Weights of a small GPT-style language model, trained from scratch on English Wikipedia.
Size: 17 layers, width 256, 4 heads of 64, MLP 1024 GELU, vocabulary 1244, 14.1M parameters.
MLP neurons of a small language model. Each row is named by its layer, matrix (down: output weights) and neuron, and shows model dimensions 0-127. Each number is 128 + 32 x the weight over its row's rms, rounded and kept within 0 to 255. Numbers have three digits each.
A block is one neuron, or neurons of one layer that tend to fire together. After each block is what it responds to, as a language model described it from the Wikipedia text at the highest values.

L5.down79:079156130138129134126087115120095144119071150074103107107214163063052103180148148050117176173112133166139177138129187128188126062147139147143142091126143136105131128082125120142063145094111139110150134135071167158155100152116133122148125127124050132132151069187135111046073109118149093161178123089157207127166097085139100141126095155089109143146168150148133181074137145138166180159079
L5.down131:155154132236149063168100117118140115155163113114139138097118104092099151147126179098152087109149144169150075121117082137138135113121092111130115117162162099093119117112119159096154114120164133053142171146120039120118127095161152126101096177178109124141124079095135095103150096144087142132121086076208147183115121120142068096087140106168147082172082142123157138101089081134131127138123
L5.down212:155118099215167164103154220121074125169200117140162108107096195158121165119124145080089164067166167179070121100180129120148109156084159140094135153148129143167099120093098144101129103164101083091180121148116161132121129122133105119123129163097193138131124114138134149129031137207079126130137102168130127133120115075122160142163127148140098104144085129086070153114066084160082090130114
L5.down226:069051126176066075160077070158091111147146121122115086131079090112189156136160113152145144108138132132135140134157150133109126153170142146182112125135160136106110129129135170144186136131142140136077114080143141133143121123110135100148138135118085156103085072141128169123153104176172116072168093150150151095189094130108121112177131145125167092143130160105135148130167113122097130142174
L5.down357:139135150152168125153151083197096107112140113120149108127132118111147129141202116093163145142130063121113118105051136195129103110128095123116137166128123108163199124115195118162157123120092137137104097179157127168116144104131208144081093134160111131110128162113152192136091121170108087080112121089123110112093135117163147121151115118087141127107180071121086140136133144096114170119135
L5.down636:203103137093068205105112166178165158118178174171155094111076101112146154110145132134070107137107126108170111121157090199136106176147116123123149109181102128145083121145169119145197147102062101090153127145081075112117150073139163109130110141130152116118090118109111111146105137139210143162092148137148153091134149124134104137136160167114071158095099153104155134151133123081144107133151
L5.down731:136122132183119160141079132082067140104094176142129098144176109111109076050149109153084121108124061089088097101093112117165122101135125125121163100157161136094152121100150161142178071128144074119106129170084114217193133181117151169133118119173124085155152159033156085130166155169153091084121120135120125103120169174104116089215111121104131078163141150087075164143113099125100118136118
L5.down965:124110116131158131139151144175107154164099117151130136086103101079208140162186193147094080137146147146118102137171132165117047105104089088107118118107123162167147106115166071132127132132175109136121164171109136107096163127163116124074111179131135118118069121127185107115088094147162155054183129091183064088124170085142120148144149129135130169119107135130123120072105081088137170194107
Responds to: Fires on modal and auxiliary verbs before a verb, especially "may" in hedged legal or financial prose and would, could, had, has; also mid-word pieces like ur in church, res in corresponds.

L5.down223:111168043144133105178130135177114189142178124120136137145107142126164141117148088146100110051143126123157120150124136086076102126153104117066167143131094032158118125098131152217101214158117129132107103074145142134145082207090101123102172188169117123127139173120133136125090133132144109089174152167128198137149128125158111156115165181131135127111121121106071113135150168131118102142081
L5.down373:122097085136142125109180103157160150115135102108081105104157165152138093153117154162136067093068106153119084149058149121131145184089168133146095180110211092154164143149100100097135166106089066120153081113141098148156148141095100124125111115147132095121181137092098145086104075123175096115144099117142152139136158181102164067149108164173129122066150142091160160128095122149125175139142
L5.down663:130098125104159129130124078143120130108120129094101122090151121124079096174122135139115149175150188126145088132094064048155161117124096091132128108118106115108092127147084153156048125118148101055174166123127093090116104130124115134108177163153152115119147133170076105138155151103146136115136196137128115166143147116112106061124115105136107110125086139111104108136136111192195112113117
L5.down724:158168144087165110165071121113149100132085107172112133168146113132107157108105149137091154127183176140113128146178070199134119110126146155089160075150174124168154163116154088174151148115141150140086139206162071110149111111091116135072128144132155147114074115079140133062096131192117138123116101182074076131119115125159162112120190155139182100078101112156130161116094098144119192110159
L5.down728:081129157126093075107090113091075150128089115171153100104124147103094131064106170106061153143113143113091178139136114119169114141105137148112097155128200128078117133138150126132158170175128136125105125125101098138128089115122170079095144134146143122125212120120127162101172086112071176148182126213114097089165058032146088109140124129127163138098072093133122120173164177162141140156096
L5.down788:187089117087173066117120142065089147173061105138088166118183159078138175071137149144148145154105134164113139158154145134172104144142087146111090189196132081147099115145074128107086121139145145098151200100130139130081156154157108171140159146132129124143112146143102104137122161128119131173117156124108125151250108079123153122150119075137110128147091131078107140148116116173125118148055
L5.down895:173074112086166190110106112106152181158106066102124185108226142151114127156122128141156133106096133130176119147171082100134148107123160129104185090136174131163102124076175071121116126098118153145102126152126103151162134136104090130076146132122155150110215201139145118128147124156098106115163196081116137068104089103079139125134133131147086120137133096137098121123165151121141106130143
L5.down1002:126116206145138162083094144084148135156157136118126137134096127178108082093170114144104089094158201182095114103123125071054154149067119117164102130116093153094124138085121150061118130132104138118073148129122145151113134117098125156107128114155118176197124165166090120080129188113115119109115145100094128136113146120185201132125128100128126082127132134143039168091143101062153114095138
Responds to: Fires on short pieces in the middle of a word split into several tokens, e.g. "er" in Octob-er/av-er-age, "ever" in s-ever-al, "n" in Tur-n-out, often in Cyrillic/Greek names.

L4.down28:145099148191049094102116144141131110108130157116198120102102124130136070130124192117163151192114148120130166202083119117125149143104135110164138167122107092144111122142102142091121120108161151175117128110146109091083144079047101123121138121158059118149107112099156212176158136140093079192175139066121053118082176139119117144197104098160123207144123108149089154119154082063094180093143
L4.down118:224060147088203126119132076058171150176079134124121165157150138150133163112128140130085116138145177083134127110138162121145114088126129157093061117151076165145146133178112145157173111140051131142138112084107107136088120145153116123091113136080136089153195168154158118092145127112078147116116128122119121147179091106142107132160153113127105203117144103130091156098088086146108083110140
L4.down285:068128141129130106098029089046147123075104115101100112096150117064160126117130159128148121126116106135183088102084177081111158141139131139209106169100179113111157133090165144203087090174135147123071123188154135102115101144178119184112119080104143089119129182138091086152099138118159122051132124109173139157179144147205139154076099117173125081093139093125137065162159149130165067139199
L4.down310:100139130149146078138102098133131099080143090085178138133127124152118082056121135145132154151130116142104154168172153099152145094132147096058109106128111147127133139104146154132162139071105069108158131166090174186176182134139172069138132085118146152075130145206114123156127103127131147106106110125180127121123112110192057121119166169072187076142074084180119156089052144129164068150110
L4.down315:091091143083171127088118170121099144134144085132120123142093077124110112182140146195071132132147131138119131136194125123142153131115182144127148107123146120046153048071120098113076131138175141136162156096119131103139139189121147152070119136081146148125110122105048162136144163129144139057109136122080168132163136135142086130176136131098154134100166142102135155065160111219148136144148
L4.down393:120107153120105112170123131081146157146144158174107087134155096091186126112110179123110122128129165120150189167084134117113112140127113089101157104081113130171142126144054121183095111154116130070123162102092169124129121155140182175076193069137207091134161131141174150145122183170142120123132110088137055120099175097132138099127139102197184146131106055122094116159152118192142098065123
L4.down416:158135127104120169143123130165141208117104170107117110051193170118094091078120142107171095118084126138134147124149178130129158120109132137142129116120142153128149144068111191127101160175114173168148123174060147144168142187144080126131137130153153129129140101175103109134149075134152158155130138150130145138126174109111066155037087072117129099109112141169073128117156136126092139145092
L4.down619:195173144087146151105090082115136162104144123165131148121179132110090154148111173163095113123166062150161145155121090169087161151139084147131112115173116088089136156077115158159191108159126081181132074158139133133141141143054109138067163096132093124093113141125093187153105160112065170109105165181112115119125127125075134155196095160166079217142104096073129122135168114075150065092166
Responds to: Word-internal pieces of awkwardly split words, especially Cyrillic or Polish letters (Kędzierzyn) and fragments like squ-are, we-ek, da-ug-hter, gen-re.

L11.down896:151110171158121130108066144113161107084152145174087095130147135085188111122152096111070097140087132091163128162183140086114120103141107106071115106129072135146115172145154101111130154112148141141104062110140154064057159147064143185125113132108155144074123092177093126064208108108103131168178137123098051138086126072113096133124097124127104177097175141120129092139133137119115125147138
Responds to: Short two-letter pieces starting or inside split words (de-fended, Se-aside, we-ighted, Mundel-e-in), plus periods ending table cells or citation titles.

L4.down35:067164134146153170181181123098129110151115149149138176120132148112140156105149182147125045155127120205087109153122147136126115152149141060081134135144175110064117132103143174151151100069151170053120178156128142145153128115147135080102139085152046093120030078160164102107092141169175087144127145141151113145150132090180124117145119131124096112153146101108108174143113102187142143160176
L4.down340:168153103167195092164113157149130115170112032102137137144155126085114119144122173081120093150097109072146069099151122153134131124181110082146163094131086163130137140146092160104138136126161119172142190168169176151138100086158099119078118160163077135087142132098145116133164109173114096076147141109120168175134110094083079157130165104102130126155108129092140159080151073133098194126094
L4.down434:151116097131147126178140142102065185136128099122161069116157096124176154139156135082091109113142170134118120121045162076141153161064115123152168199174136120053202138129099126176110139127155128136150165137131048211110182062107107177109117117179114178144185088065201150082130081122149098147122145120147150120087114164142114144115127111151114136141145095164157094094109042079104161104117
L4.down497:146111139142120079069122089192153187182132136108081060108134107164071105099133094139054127102165106124141154125083120159153119113211137158189076162061051153131169161107139154189157210155122135128108138115112125121160135167110135098146099076190134176136122146112117075135138111126137131160151088126085132081093208089143163137088136127138121122079128147153105173125139164158125162146096
L4.down714:168181160112114097159123119159093162155106133154167117103077145096129117133155122117098120163104139150160153171168111123106082125106096158121070151170105121094119130084166162124172113126144163142115159079174116053091153128112145161119086104132138159135123120115232131132110134131138096128139109151149131183160118157130104111122124151138133147166100135116116170137081093088128119102073
L4.down858:050116114105148123180092120110130123156117178089149103101165070084099157206124110143123182128093094123157114073157201069161092178135064086132118104109128157222146147129118151080120150117186168155109127127110148089119149106129107077139116139074099117140106171174113047162154144141169098103087113129142119173115139182135065130079079136117113150151156115130192087100099123135126144149097
L4.down978:182109094093161128115138177179080160124142079066171178141151115129121161122130130100079175127126174097060146080113104131100102130085059169126204129191116130180127144200103145083123122148073060107103119120127107114130121126145165132135191126135156133068159155133094114144148080195091099160166112114155160144152181133123121132162154082196120155137139118149136123124127132144166129097072
L4.down989:107188124096147149173085172118144148090070125079169127073139129074103148152153148084152102145062217117132056154132154170088077137112125101187124099106094112171096081132094152114102083095153097187167137164138193149110102154133102076197095070164094082113075121066110104126133180158123183113109129123093137150156165188140104142097106130071059085207155128122146133105117113097136095132109
Responds to: Fires on modals and auxiliaries before a main verb, strongest on split "m|ay" and "m|ight", also has/have/can/would; weaker on word-piece fragments like "is" in permission and Miss.

L11.down333:183149133148141142135096124179111096141078130114153132180158100133080113153142171149119152124120140097152090129126125133112115157104133141122111103150126138098120128027186145138088127164119160100129194071147180096135118166103137136145118102124099141130097129094140057102077087092131148147104079150206164120176088178146084111148136182140130069141082148143127169129115097153130108099129
Responds to: Auxiliary verbs has/had/have right after a subject, and verb-final pieces like tri-es, attemp-ts, hav-ing, typically followed by to or a participle.